config = dict(
    num_hidden_layers=8,
    hidden_size=576,
    num_attention_heads=4,
    num_key_value_heads=4,
    head_dim=96,
    intermediate_size=2304,
    vocab_size=18895,
    hidden_act='swiglu',
    norm='rmsnorm',
    norm_place='pre',
    norm_eps=1e-05,
    positions='rope',
    rope_theta=10000.0,
    rope_fraction=1.0,
    qk_norm=False,
    attn_scale=0.102,
    bias='none',
    tie_word_embeddings=False,
    parallel_block=False,
    init='trunc',
    init_std_qkv=0.0197,
    init_std_o=0.00602,
    init_std_up=0.0197,
    init_std_down=0.00246,
    optimizer='muon_variant',
    learning_rate=0.00635,
    beta1=0.9,
    weight_decay=0.061,
    lr_head=0.00372,
    max_grad_norm=1.0,
    warmup_steps=200,
    schedule='wsd',
    decay_fraction=0.839,
    decay_shape='linear',
    final_lr_fraction=0.0,
    batch_tokens=[32768, 65536, 131072],
    max_seq_len=512,
    doc_mask=True,
    train_tokens=576900000,
    max_steps=7849,
    dataset='wikipedia_en',
)
MLP neurons of a small language model. Each row is named by its layer, matrix (gate and up: input weights) and neuron, and shows model dimensions 192-383. Each number is 500 + 50 x the weight over its row's rms, rounded and kept within 0 to 999. Numbers have three digits each. A neuron's up and down rows have the sign that makes its largest values positive.
A block is one neuron, or neurons of one layer that tend to fire together. After each block is what it responds to, as a language model described it from the Wikipedia text at the highest values.

L5.gate612:497485547570555511531589415495500488575477491552573499594474578433464551373456559429490499536537515501472528571496491507519522525453498485522466509455371527531458411438556515545475500507513446436474549399403436472534513412500471608416408447520574509413506513482526432585461508525596432512501440573454560469417510540460555446524570541441565433557559617522442455609484517562437427539572564561468538506433534445493478472502471472458452518498421411427417554503488574552456512448558523503547469524434561521548508511536508510458538524461493457429513517542507471524503550516461545521
L5.up612:546494489487399408501617485461470430492517473603492525550502485569494526460526452475572463463490614467461485440442487490494512459531407425474458442497530521456513466514477552430520522508454502532523640604506456482471460476472484558393515553427424510427511408545544582556541465584504474584505529540609453603553508482386512523559401463477535524497562466517482498511507499582521523535579485541396492477458545533488507623474502434488579502538428482526470555461492439506445568476525548476507465459469520495522436502409483602483486480473580491459502465524535529477482495523482500481
L5.gate654:484490598490539525489457465520461498546509454484528439449472511441536540474518513452440413548556476467520495584510446496514486533505406436473463564575484518430521475527491546432380489515484504487498636474471455432513488516491459489422393486501509476493494437503473496436526460328490461545427449493512546460507504458536497515569414459448529524552538501489474481525530612517558447443554485514433496558526497433460491485454463542472530511526494565469576431516437482602550559431430478487534453496564434514517405473647442482543572426462534489565444425574450497536427432368497454464
L5.up654:634522597485442423436550439457398535532439497403394543457441489522505501407473442552539467545424485470501589545476564534556529477537511564479550437487546462545509506463511570559396438534552471474535501544471514501442522515515537481371434528514542551419475522486471445468459406525444496456477513436464458373543448499516521511502530460495586411412606577519546460535552522419565556447540519497491512443500480421562480488500494495538525583493455511519528517491434510536521487484492497544467481511486459494396475510565476423538439536437548454474494493449506572563504534528523499450
L5.gate759:518555526490502512538492418507464488558442532552429519513497579515495494452533478518447451458449488583463443528428442549573565482532433544513496434587495504541473517478397486544495452516456573533527455442533457542557457536494477536487505544683580479508436553520456530537462483466582467589447521590466516525506395491522443561424539460406494592504456484470522481467385505543447438570492565475498501498513553457488528531483468518474428492526498563486345511501488458513464494529457457536528452474582491582438479447485430595480463516491580456417444414500518581462499450565522514457
L5.up759:532498523562558436575566405488498513509559623519499488414506492504492454455483429429477483546466459535513489505483477501446469441521492624480524405538371473517455465566531509509502491460406538558455534437469537544552476424468543540506564512521507485510461525528439428444504563539562559462484473499490502531553545446530445487506522515447489458582568463551532493363535522540552550476593478459458549558415505491458535575502507554492478468557557518515435516473465563535625479478487505536449530492590612485433352486585508567570480564444507483593474550546558470534516457504478492471
L5.gate914:403456464562597551543572510555475449393510514558515455574453519553462486548496511473506497442452400552648459437410464486453563575524557500488507545496581532419488543536567477457394540507492549572506547444501536481507495459544504456481554492482550509484537463446482514464513577529471536472369534470428627361528480533507448446542482588521547533511517470566475549508494570465486548530483477517519477435551566447397464464497444545516526598463470545570435550451486432540489395544445496494495476609485533502537473461513431485517531564464550460488492557507484575537478532559428542388
L5.up914:557467521539539508591580531478491464467471489527482593471467481499470503410472470547486520501503422522505528523505499607490525441433432601536563398490502482489450503472449581458365520493539564385532551422460441571447436473485471493423522515478548561457508485444551562526487544451504645509498405593521484556463517506540560589475516522482546484495522561430447525522605467485476533514520467485510537549598523441455459518418463484533460558505575471465515553479511499517480450500448484501459480556518472571569421486593486446481540492582532423472477529508494459497471466487445519495
L5.gate1376:578514458473504504483481476557584449499525476422581486492585609497524480535539427461435542629454556636447462491476534453507466441475505493591487487554481460498486354494532678440569474484435408482457521487470450502592538500514494527470490411524527540414431498445446439475399569575495558448527462475532406464500410447447509587500520499530608464472441409390501400443531512458482485496497503506404396475526494455368431574485502532520538525586402535447393508541429521500483510502483526539493505439534437558469414435545511486513465502451472498412491423493537506631543598423457535521
L5.up1376:498553457485520492614555522561423565502523457469552512458483534472542513412485443454502473494478497484471541518427470380558476499450517460520397504519484513410523450482520562534426440474548588575466552558470390492557606517479517444511519596533503593361488495481448497514379453565497530511529470471467524524514545447567494499469478503410546403643455535364457471528513472567500514459487406425444517506481564458471407422369507397480396479494484499467373528498468448458497490508535424430506481525568522532563524457532535439485501549437554433408482466620513552498518470560446430464
L5.gate1400:597534451566549497536461509496460457609542530498453554467426495433583410501484482533515471486490495522508436489518556503498487511476543402521493431568534546520420531581463561473375485524493460479579651454475540473420536402564558439542446503576496461517487499445490500486562524582557564459502459473364504514513542531514572475498526503519454481520620589477530581530423438443504484517545536486570430486449517459486493563485467588570520504469421528488492495446535373401552471498523584510555517497554539525578548545497515511513504454468492474527511486448474487465553562510498541514
L5.up1400:589461469451463484542450643517442508534536489339589621480454507489483544470512519505507560462507482471578533483423512544539491517461423544548499517527513553508517548473434499531523531454509487428548532582492548516478569615549474457467442444460448564536378508560499563527492522507468493478532490556565539502579556591513498505509468479538477608473509514488544503482441517439462577536447471536542558515556517514485511494470484537505560418473446454586522492588507528463508532544519502647435661502524484601505372447445529435486483452569519507530421494439479530470551518441488569570
L5.gate1740:533552478462492474533592403455491547469484447471473547532486446490539534452444493494581440477509476522494489504514537507508498537451554515510526571600445549576469458498533436408501521530527462573496509536460470572572540475490470604540507531398393440506438517488597472493471466618401540509511546519411551442546397473560515479563538509465527483496558521560526449417477463557448417388572543456493519454514551481481557566392415555460574562512350458516542571519423582521515500513549550479496581515476378634491588500481534515422492503500527477440578502506384482491469503482472409469
L5.up1740:520509540488477409446525574519453461563474441446567567449495457497531487522439453493527489508433467472527518428421408442471557552517436484463574493487510456489444469534433544451538622483407546501547506557527504577496539542572492439553456496545480448501446531592534555390427501564530521504454491548582528575553547532517561521530475436430587524511512598452489474450506458424431427523533515401397530537497442520475391593504455498530507576413561461491554469543485556513570556539459607494501479533489442374529528519466505459568382529552506400494500528434514518504533428514519494487
L5.gate2129:509484440499553583526549413559573517573438480416551573536487518504526462551524472459496561519487424576565506526478546477526533532468401475580518462569501488481565474490459560547447488549510459437548584413467522479478495431542490448477579468598526549430476525494468502528408564464435563536508500506428588520527518577500427509563497512425564593434537416525498537462501516423412449483524462438441463537492522518548493463548446471552399466464518456456522547531448364438425433521446456481486563600448553601459402477557531471458508500538520567550458637496550481459524464540526617421
L5.up2129:502439462461571584546506493553533503513467551516462458404453470567452499530515473447449546551554546500412535538513503596452426525494577552505543511587581517483489562443487548437515504507392634515452490519484468485433504486502492453457459530489591463472542557556517518409445537437505544551563507410436553402595500522507440500556505555531448481592450572537489470462502518466440465548472491525473464452547457493465430536554522541613455485595483545515405389554583541507489444452456500527450494531460470516556432540478538541478584440436547485487450496555574562445598563555473505506
Description: Preposition after role titles. Prepositions right after a job title or role, linking it to an organization, as in head of, chief of, director of; also employed at, generals in, released by.

L3.gate62:498489509537459572563533469542535507565542437508481455551492494414430504477472552490556549604500511510473552550553489499474541501586425517448459490549449580481514460483477492533439555505512571465414420518572518480482550545531496441504468595533503524519458527455505488434441450526509480556487586474444493421492529531567561548594489501549541464508443516525469537574389543595473469572525456547478513518587486526447494510469496497522503479491473538516486409485456473466424511495542539496488435416519455515438401498542342520443564409437489464550509476473476512474412465498678527523
L3.up62:434485430525408553422512420564458487530529369452549542511491527471561555428472437468485487491513468565504480558503533493459530493464514494424479453503525541485533528518464505522529529379502469476478521519481544409538557337450509498563534501454487598586552522439456570578527483507613460421458484526486438426449527515537590491391491492524511507386547466528436460532492427533463612442467471430448562506478505561455571534548559465524473536499530426531537572517570465650487512528426490473503595477493516495460475486433548399396514481491597448506579568528509420506457438506469464551
L3.gate944:495433545522487428520451494459542509506505496521514545492484517439530429415534489548481583485461447551576496456466496464449512495532482469505446525479493474455560604466669431467420540448527552550419509488474529466581526432500505475517470574528554490512481394514558525450521425418437533457595532458459435662518528502474523510515529527488558483597438384570513438537488442558489443549513472512390560478496507548485544370438497503496495635509522544483459511576453504535490447406577479478507526534472530502501537474470566504503542417505497454482471525469520511520465532594535542385
L3.up944:487451479491443447507512505535498497621541510510497385532457581541586490502523541423440562397500483511449470401579507586523525518490519451473521484445486565432470560431586431431495467553506474524541460567478497480477544482543464488569418527504491431569506433532454435438511513517517552478537466550443483551574504465547424518437530428535495560387528543519437513565528497513475496474511518445614549496521505485462450482416523512504576485494544593464536491521498411492566574423471499480504492470456456562440580556484395557473414472646504472488516532519573394537578585533439478408
L3.gate1090:446472502540526441422549447519508592538528488495482473530534583491480507479488445426441494524528451591496516474447483488522556473481510555459522405500486552436517503493511552483567529489480497426476538554585511493446525502419427438606448472462557569599632535510525430493453524490541510438499458437573466470513473524532477555542484534589518529515413495623531564535561563472527545555440543424506490548519487505446521468458467541521525560549502505474449503496505555494543442571486582546455566597554494562484484550522500463427601564516556554513386505495463518510541416477430496529
L3.up1090:560484480454522428523518563573521456559465500544521445468521480485445435497531565555504536531478518553440501475499415510514562482497613555499437526416476537490527516480483538564581558489454426606558459576586433626608645508413437522462528522565477481548507514504496472493531457533460578439502528412578423467523556496474475613455458564517549485523504488503574527532546466472511492573510456413455477588480563476529497433534533514554537554383556461581509480447445449495512518522611538554528573538483524486473511499572523538496494542520478531533438508528467496537567577598491530471
L3.gate1434:431533467521518472459560578428470555522515489618531506458520463554416511498540516419459576469401495482497442509564544442425490501568442519402503511537531528424496511519460488461508518628557529499484573464533522395454508474467445547539465552636475529501543485548637554415462466467541563485535494485503506522512450537512519543521488571503455449534424492431558543432566381487508519618478378526454456481502582554523472452517523495531517637510507538522580547455527441487453555566405585497510550512497497500501563530503464509445619465546442515576561520520569473596506487543469512515
L3.up1434:448530531559448481467515603491596490612446514454481560487538512490394397509472497504574616474408543557486466520592520501508503536505417635431399439494532506457503458452425520546461549426530492529437453534517521432423537582500435418555430557431474554496470562453460520459458473540503487556496531518457538474454460550468525489553469487441486540459466496502557511540492509513456465509491514497502576472517394395530492476415540480526484574532520469589436537510486513514564467480471608485469494560540485470467497566416555562485506509435532645494563561498472476553455503524389537495
L3.gate1529:548414576453488497530485453507516559428486481491553570466513523497514465589569580411473518443418482470480479490507444504424491419496507447469487589583575451540456533463513491421623483450550575518577551454476557505440484460546552534537463557524454475593427541443488417451525472454522553432504449529528520549529472498447503539464530493507499429468478547522527477528583524448484453459570510484537490465525563479528405570451508494516553464545395445459504500579468516494435568496635500512486527512474397468545546449476399485525599549477414535541506523494423517556616471520454592411
L3.up1529:570504451460473466561552475552559501493468532448453579538568472613438570525530569363345513386383480460437420493508424569484504467442474430423451499530581478512506495528490469520527447423527531475477570469449517496495558427487496531575515553465496521561451492441504528450564519514451554438558499550456417510481513555556556497423565556468493515445432542496521531469433462578459400549478578470573476435439531419537506508464544570516597489504422525456499461488466547508547539474492484444459536507410477448575508475523368482500455498471503518531522526506391518507519493547493581442
L3.gate1661:544497455494467480419461444539545539485605425506504561477450499527567526529584539459566575420525364516534561402538480522408502474547463508537504517456480624421476476504487488531475537554539450440408491499534463551459467430560516514502504464559504453605453504432546541424401460439592511477505563508490455499500492500522532435508519534479452540538637506505543483568478626534488515614529523414511539475486534480498526442429522520499483584495515527592483576481410520584569501514468496535434500460478524493385522597567485606511554458528521551458449484468520495502466512475507561550
L3.up1661:465423581550530507539478469439464511529488578478558456517564519540480435432517535485460522479511564524585469488497460433539516443581498511485500497524453547489563461480446546457523480522513483501502432500485477530467494462566439471412519576516518419522515532473567507471477475554456475445525446483375506469471471513418464488511525533390574539524555539541462463469520510498455529522458565593483470459583459573428439485534550545559478579466515581415502613515503490467560548581526467558505422551498474528529436593483554541547437501509525499481533491532510552483564469626620497424
L3.gate2118:565466507578554503459484436486454610514537491580551522531510558538441456452519495449497442486496569540485453552476540497486553484546512644516528508494551553481488511519598475471500521441472491615550493554502438577435532480445434526537445455474555520528588438515401582434393554484439563497475501435555462556477409509534490487420521550500519507521503510542443546508510495453534523473531598414499398434581479530548537491477504540505417513434545577546510515565414459570525480444514474470490584523529510504506468520471586462464534506397491475582585452511559489490500528462364588444
L3.up2118:545529525535545500483445546522522568516467512487430544553447524505528556514375421521469482484414463385413485427572498446498507471500454499517545421519515408513494423567519466552413591516601540454560431445485463531461534406474527503484528481528554473516512519583494549474393481414597545541577404447514454472523521500593529585503547531513406480425452464461504587513416499481534507522523537475501466525492491432496472529487415480531504545502528538480458444551477560559498490541461525488422511457501512462650523449500471525452634584509447502486560468486517473545506453538498465517
L3.gate2182:564511488622454414488532512467549421558504531496370543433510441499393594531439488447470614523490602431478469479529480501515534531472487646382496472546414582488539510501529498499545524543607504540453549537500469455479473471478396572527533532452511470532523519513552512356480445501643573448475496480452507502472353495535580498532561548497551535507426513573451515460501502605496519530483497500472497437510439444470475525506518472446497566464472459547533539514469493529463556471484452491434550541507454498443524572484460553473438511495523510464478458544488536534457490588499512438
L3.up2182:518513449476446434562490493521449537547553519514450530512457548490510487499559485487507567463424466441478570511525489486610540575508420433452486442508538402497512548588453482517458538486535535563515402507556378428495530492497487437483488512569445428557437480413572596374493439536570611541494548469423388511555568458543473539563540512498510579366492481497488609555470465515469462563458472404425529514488479470527555412479526547482554507504520525475535521517524485519570564418431569497427546512442533483529603523440477656507494507502462426474547495628503544514509549508474468426
Description: Clause-initial quantifiers. Quantity, number and negation words opening a sentence or clause, often a word's second piece, such as Nothing, Few, Nine, over, most, no.

L2.gate1019:479575537545568476588476495456420483458490440518562491421670479517471536500517548512548459531534538488452523496492569545396462397444453588490519471494504440470486439519499508560460475488508543523458525392511453507516540464551453515468465417459543516465454458490539497558448551459427443490440505439435539516469489488544450588481505448508480418517482526539584453508554631590512527460513493540514521429508562475412486495515450549478476548533459498416530526439434467491463537592470435517464417468496558489411499439548507543499504403511541560518501421498528500395452535524485495621
L2.up1019:500505443500476415555492503545439573482481465433513528532611498502486439490480538523519538539484511439586547538472502509466537545442469509613553504445491600540580563546582596511409572560517484477520575489471545508613497457548478543490459533464477463534401546526517486505508526477491505528493603475526540465512539457446438536539507506462379501487557553491497532519497505531540545512539504496546574562475590519494490512498406443548481529518468508552530459481476409471456484457505470494420423498465571548564577469643577476513484507584577362466550542579476475546494437588472553546
Description: Infinitive "to" after ability/purpose. The infinitive marker "to" after words of ability, permission, purpose or intent, as in able to, allowing it to, designed to; sometimes "for" or "can".

L5.gate208:408495461508527476504647554472424553492581437554473398530503538583522454444513455550557524464554599483504477534556439593444503489608490492420505475561566474417508516410473508482505505498430482547454469494533365495512407500508467549551496508528468470481553449484505537488599486417506606506487435420533546472571532524497413426571559437475447481464452448446503547506536461517509585517468460454595521463461464512527462440509428505491506531495476512544505519541491601462504453456495486516523527471525568394566600543440509559457460478488470482599520575505561511493544537520481538496
L5.up208:434465527578474528491478493492541513554555497505568501470502461559481510566459507485418524503452502441561454487507509413474591563486454447493545387501488482568523508523473598524473518485559565484576477356510442434462475477509422486367476466441432404572399517495498431661465502512519583539514474520477567528539563545445525535484509537473564476431576492489399536492513480512526414519401499500495553558447544463471491506508487505460471509438437565479597437487473582512471503539459478481470400487442583467512534524544504527471543453503471546507503599488398498521515526624499427520
L5.gate218:511402526497492511419548542615517525491504511486466441601451541514482541517553447659530546519524425442391563562428434460524572469527477473493513525439476478498486512541517546494482577492503484465530576610534504421467558622491572569507495563495544524584399578483515429450573517522553502414604523425472533600452552535509481484542567500459374603440396501495522490502472525536490502544498523545475551537477432436479495545457430552527511517463482424512471560484408573513596487498488519441486542547566430443480465432527457518466492581565429487385620527499491526568516506543458605448
L5.up218:587598534422506460499472562531465600604509518479587467582540461606367500450519600453500525465541552503489474459539472504578553407580536546453441416484576441539481453467553550414540568520507599496448554546503582471516477525528535536427566554541543433531493544558574494443460542501568561587480519480483509552543496459551475505528415528523400523421551370578537502466476564496426530535381431483442452561492532511457507522594538534489550490501547557519422453418555467436525515463485498492507498593499548453509488441537497488471506509457546505492590492503494576523542398516476594542
L5.gate499:542449475528522456527514454513487527474405463457520464552596528600493523478425495488466532399489522493462442440537554530564532459524540497442466471518485495529467472494611514609530449585527586586427528450601522527509528514528573499560481465516365590464418466527513393461431479529505529546423497461529497598552500508512537506493477493540511435460520523519503539416560586534526405508524541485548489522476526524559472540477487535524511571591474511494478503548462452432498549426441461474514515538485481524512570578404465455511487543545456477505467565563450541548496569484503451565
L5.up499:457515558473486545546574493590478440415442469476517479528459470476515520459507440506474425458509405481488495486515528539526482485478536599471510478427477476554515551510472508472421488643495442472447454491394405475550457485521481466469512581427496542506535497511612538516556560550527523478477523490524485581522442476468466461449466489615429538465562472521493461470600479541433548544490485439533524528451427527462504492543485490474518565508514477489451560469534479518467441479557437581525434437448501472595491495513465438442473481475463584528468487532541525527435590522505600508
L5.gate934:479481519385452491507553481473578495531486503447458535498508585529537462543535469482506477612517472475527501556432529481501470579481408608478453462508515479520558544465461408455517465531521540475451502398429503497483478590474528508556443526628550472470443483469473500507482547482580523516473583373475643506594589427507535503498529425514468469429524579584399541523546480526563472435503422479511536480536398522478473512482543524464552491506499532475489448496450488600528495496451502507480439516436485487457519504462594587531555518460457430505472460455533563512544476430515497466
L5.up934:589531448520431513489460416501491477517493466411438503454641521562451452457563366441471592496434546507443405492527492466418595473523539594464508518557472503561438465519508522543548531498453485575468528504559464596528494558500427452457487509468534475525579460482599449552544512464479521481567493468515568476486538434572539495476503475507490488497458409535489558438498506491517403555430456399640542527525461458432427554425549477603475486522495592503544489586571458554435495459540487495432445455407556510605547517498547495467391537507553461412536520569579491563477605507455539476
L5.gate1047:533506546487471508488519453568480585386412500523473624556537502489505521396532530545485517501457471377401494508523528529449443508495431500470483496515543498517430522613520453520471509407561518462447515498445436554514533516514506567508503460514514470478490532536505469484474543481522617434497432556443401499458511497536556421547587447483527547487499511376485489467451507485441508577502528492571446483486550529571497545472458557438504454532420498480534503502541506538406467496412438531456500528486451445532465479554544512471436459518521443593455456503464446486611465532462453549
L5.up1047:508501380550431509517570473487468466444520458434604483448456498463556495545594460468495594552527519475530486530473477521440563444450497492487464506514485527527471539502529464487432522566551428454424563506447473542492458531516530475473568409594501440507484497498549509513476534572583471550548494469552506553553638505542456522496451556507472494409564442548562486567530518547530532613564581521585495527462468553512508557534511494437536450537497427536542552516453512501547403510507497503528439490388498406437415473458501502442481540546593543483511526524585512471504545502387473535
L5.gate1201:496555519453443492548529543453522497487607521481609493444582537477442446452514513423468530508500515597472509521516576620466555446567546499561532575538573422582442439388510424492477481439595474458493459380564468527457465565543453423496528505481410364537426452501368430521452462504531517487582549451516517443438465554444432522508410557454537594496475466486404481370605614504534418551520497498497510446446516502439474476544545434482537566514503555575533462509444486520549470530490505562532482495481484511444504532414531519581493622479551549548511505418543509516588526499490537429
L5.up1201:483426400503440421557517671485476448440571506514486400501549544536478564386484550529449538599519518567476616512513509506482442539587564572543451541621487460498421429487533501495609494528567483557556477457526466520534466511462461484434461487458531508497505467489569519537477521478520532591578530517444494448491464505498474595616464625439508492475500517531605523486527586481512513482512498529472441500490554570484556526525525545419606502575541461523502523442564548391438497571506496472488493442534477492422478458555515534457523491446481415546558440595444418461534544502502564481
L5.gate1936:513437419506509502471538551390426470509572424443500422404422553514550556541480492413447539483534473527530513520500531505499493592488545543508510509544453482596455483474554521502464517446598493485445516461472537603635418519525559487568547610377514532449446442530484491601554453484497515569462540471511465485555523470610421568478462489510522468498467491532498503421524504463532546577519457547538522484555394509556370476440504504560544454448392453576493514577507463521425531494550537490523465413495520474560490508532471579504436493473513407519491558532529489580512501503494560376
L5.up1936:531412527473413553486540505521471462567502499436509400469523543480531461508496484579531563531532476574508515547490584565526500558530497600509482491501480490522482422506540599483584503444545404515539474466450518470515472530494476501476482415495518458498500490512550522582464530470455535449487556426510478474458509505551506432396442514441560506545447504446521447477461481481426507485500419548537548499565403486424508452459471548501511453504475472481571557464589549532515527491571614436544314492507558548475503479476547556536396496468502484583512604452607618529536558467477478477
L5.gate2207:438578524503449569523585538504506446517454403428469493519488445562444471558459466451560499604511544477422435576533402566456436504490441445520608437556601444455429451585416540459443516535526475532521427571484529484542558520536560480496542444511498421593448520572502521417531494556607589518490419528544458574529575560554522552494552486591595449452509559506479502468454502490483440580459471493494502464568439452522440376517481512519476443465525546514493447461529532563461458516405558561534492502563502477467487501471574466468508568493491458490560441458506516522531510532494512461
L5.up2207:478553533529451516496461512530521483542479420592527475477495499475504526537503479459520547565600474450536531570532522586463479539469535532588461525536459454525569493580447554507524453527446503548510442502555510469488562517543536478521611515554520463548467453489541588438650494551535487468551429415586518485472533487532552569525518512551492466512645509454485481431445457584569478575399555457453474459530451476510477428567495561509479455479555522497480554600545546480608456535491599519531477432570522513447446485517520428470458470557524523575532473499566474400488588536556539486
Description: Predicate-linking function words. Function words that open a pending clause or complement, such as to after difficult or able, not, modals, and one of which.

L2.gate612:502504490520580486415590534529530543450570509462493428421472610560437484511510516417417477484456457471451615558528495520506516496447404472569491530536488437465557561504521480460553493531504509379523434630426513472512441468518478442475486424480560366480418335512453517493470550501467484377456527375442480453521447457492562553501540463462582427475524438503453514457583478522556560490511496464486495502516586498437470514501506575584484432596387528467484569472461572438524483525518571528542481542469533548523492579502516528393482513567564430473536480463535552544423424442497511534
L2.up612:538496453551477504489463485565485562489541552605454525483552487449474571672463525495448449556530509424448484537573467504475498409519398515484377486410498485480575528550519530493414536503451467437497504501463561449493476545454431487561464551564580449500418329491535574583551530501495476414522489504464578542505476445480552579482565493507487485505504464518395548460497607532539464486495451517550448552441518470434382522501557506484419462501504540448454486539518504446524480438553518458519507492515540458514586475478602533403443595520527433516589521533565580442493401487555549519
Description: "of" after leadership titles. The word "of" right after a title or role noun in biographies, as in head of, Director of, Governor of, Duke of; weaker scattered word pieces.

L3.gate899:501405422580497526499445527554483459541450480505471541429436508498478648472535449553506448571520524497466531440368551516445517533554455339466558487548440487496421464495527510440426530423478489471488539557435479542474511451562466611540623482503489532481528470508440608464525509497471515523518419469487490520539417487493456433499461500541481610462580493460492529572530430428539502530452489475470613482454498468429621514443565467511514504495408459505496449456512509492442554460596530481435494485511548502466437495466443524393436489517473477496563475503516465451485521396553469487
L3.up899:519494504624410556524426495534488596561483508522536583526393584511561518517548440490498399545445475559519581536467511562543578599598426499501506545443424497521498427448476491505493496370508449461459538452510572480495550494496459446560569442488586496524510501380497477482484394532486519508553480530527478538513458542536501420543482500474497478552546486478443480431590479455473492449478526489502522558509512468508521509488507504430546578622446443351425507452498532442490538482528477464517490657499541508532475489550492498530491505526494425562419472467447555451469435501527460496
L3.gate1248:520422606512600498477521493485398471567569526454538441477479523493603610419454542550493523559420558576528490601427496487498575508436479605510488507472542572498531540529559611537538406532466491484508517533559450449573454457605474498437492508552541493453441573468491466479467427475471544519428534550483493442466494539511506502470467497595385463493570516480422498490487449467458493545450412425533521536498610449539526498463476462595481536504447521578498494428527504550521517517461543369480460464503552521497457434507485476444516457423511481388460527429439558438511529532535533539
L3.up1248:557528508569454483529493374475462416486489468487394477524499541522510528492453549466465495501546572574569502532482581522600544482425421528473635516470508440465446525475561470414477452583496425496644495432486488472502507436450642549361483514479532560460519471473529487457499485481520520514520661492464544507505533535550490484562572505483477469470538464582548433481397571396582496442596574500515578499513525445568563524487491493498488558560508574460556491525572449509501560541396559519502526513497556462494553489510531483446461544385441496504544498535477552519510497436440443482
L3.gate1387:532565546487470478577473560490569435497529551485524459460558481470514519542513489566512601472482445524418479453452494537424510426487483476438498460473434455473486434491555395503511448481417414422512508499454522501490507481536564461394461486581498409444430472500483493532476591566505526545492553572488483469426495413526490513561447460580405573399464447470586501450488520581477502480430391516443496571558550538463498538543583522505525474440422562514359467514484369576423506440341468484469471431585546432540477526502495564450525518466484557423467527465496630541520574561436517394
L3.up1387:477463554461526498584468517494578404422545559585493497565539425547539457556556404454488563558397458600497603521472574475549547559532546533493545481453471487570513548537450503481520422524575542572423506541434447575434471494431576436462465512586562536480369484536440439543541556423466554537496533511511507526408518561448475365507470516484491531408497379576525589412521498493545526473538529387497545488472503505463472432489519506411490555546543612473571475475464456443523356479480505481445429507527473534542521519506439545504436519512449563487550445411538492496498456489531497573
L3.gate1587:489426553588435460558554596553534417464521547521495654484477542406546512489433482451635517502454526551538581518474472532497520473501503544420508576444457535451523527509561491592401456479484582536561548452501438569516575499504444454549454534549564552476507515454456444487531535588512401516453473512538528528474441535452475454492435558469508565464471514496538395503522400539480500492497580423505569527443497396500452604533428510516442458508629495536404537468578457600562577488495414496549526512472518531521507474470569553459536551493558487467460482463527516513525461534506462551
L3.up1587:533514443500546484550509519575442520515577529579503546449544583411517492459518519603534546521402489633556563525467527511519561528458554435520496530536532536534394462530523465477612507485510515448588510440444395570592452454499452474500479493517442514419443493435482518480593443553478498544553444618634471472530499498529510493475482501448461500570479426544489484487513506438526434455487492491458428464480468438541525495445548543524458500524528548509587459434491460543530469516506497512558536433530582468621575614473428562517484447511522527480471508521454525531439524543492475569
L3.gate1608:518432591509449552497485551494502522429504485462445436454425542427606529543541444520510537537460516528467569451462499449539506551435432543454541523479447419480499517543498530501389500469568429574513482421486478543517443516541463471402473543502583549549399493508526453472447413515440632552547565487402441489432449473578351535465517564471464418534565462547536475535573519512459552498495444518485593505486415537425564561420429551444470543555461454481423400517446468572524541545480487409531503512578554501433589478595519511431435529457571460447476525465470520507474431457471441525
L3.up1608:451460533446449502439510420572509422572498488438500559557608526429496467467516458425497593538437473597535459424551523523448597539494561457462491544582481495504399396493458526451541504540411541534555449550507480528541508526624525478520390548537572494592434543516517487462446543534605504488548519550546536568512469497450517416479482442419512480500589414534526493467553577433505494487475447460490503451487447381432463471395441457612512527594436550484559515476522511493519532513512483392500483462511409443446505395410493506506504502541518578457469560458407420484348557392457523510
L3.gate1802:551533473521409553530506468564575496439511492471514426458479525542558543457475546512499501483442574554569566486451469532530466491580494502466524596456444457517474566523452581428470539425502466540440468406491491459388577504497417533419488532431568522464441448410493423526551521466478435508540522447438545502501617439523508443568537550539480436390530473421460468430532522482539483505506581503474538360531522497546591550573518478504455464539530517449498386489361516487410523517593464485508471483522472523492501537507579519474622517445469546529531620459470527465532516562529461513
L3.up1802:526586469558447398488511427480522424491401452508511531546526515548496542514498534451578476428412546484462530426518460537559511401446558570537558581491495562418460387494501595527505460486457583563455515511443557494470503490496521510374424446438513535501464458451475498601438489508551433513501413503428475494529568460495512516452542486445436447546533468470517541469464538495552484471426572544535436389565559510485484595514538709437514472576515562483528504512403448457492446519416473452475522491498524442531538580452507557483579436583536507470594550541528498494494476458503519449
L3.gate1992:454542562467462462517497543540512458542535459470521658431410462477520488411470525571441471508515492524487525435462521484561483542587460466479485439545526466418513503487537578480425452465554422479490470613550524477454470504449598540486500500433406472451464583492465467571492653564510561606491496578516512523603491470558462535513572474392517504450532469463476598580477431488469461541501486515441575425521431407471565464481587518478547436486491564483516462514486415573461586460501426454477618431557475487472525481500457470458568556453547471486431455476416566465483504486433528501
L3.up1992:462559548501524428472476437463502513569434524480471521501535474508550517367527445463486361475499500512410510533516434514489460482456493488456525591481456493529505509593459512444493391510488523529458535606518547445412535474468547551452546416555470590520481466501473429468537488510506523551560528518487476436480435527535451419453531597419477536462479469451455494439547451540462468522497496437573581446535567563505523520562497471554496476449479480478532514488558388536564505459542541439522491448569483486396579445392463553442476484428495526500448457421515545545548514476409457536
L3.gate2008:440509493485479480504413458486508485509581602462517524465508599547529344474434471572430546565504574554526473535494565559500524480447500429377436516468414461480504402530448508435490487530512434504526585431461464509518622480443485600548427541534475446514427442399520444477469488466471485540541576559466497555536527439518463457428433505566444499411498402521496502564468480549560447561442461427429511466486488525542464487470522551493499488515586546441540532515465476526420447429459544523548584432503535430541512534572456436488492517428544529444496479585589512501389465542414429530
L3.up2008:534428553453551555441496476483485498427552576491463499487538561547501453470542415401526591501420466603545462567478472494552457633430513488453480436531431549518432513483508496556467461405571486524461502476491404525470458486584613493477514519599467499536473416519510493478403487513527532516457509536444544528515509540530464499519412438479468501456480416505524483523557438479499534450528545450412495505473584475533594526463466558485455460587536445396450490469532465516512471493474514402481541534448570568540520411501520499432526499552471553596497557507553473481504574439436536521
Description: Founding and affiliation links. Verbs and prepositions in biographies that tie a person to an organization they found or belong to, e.g. founded, established, member of, Director at.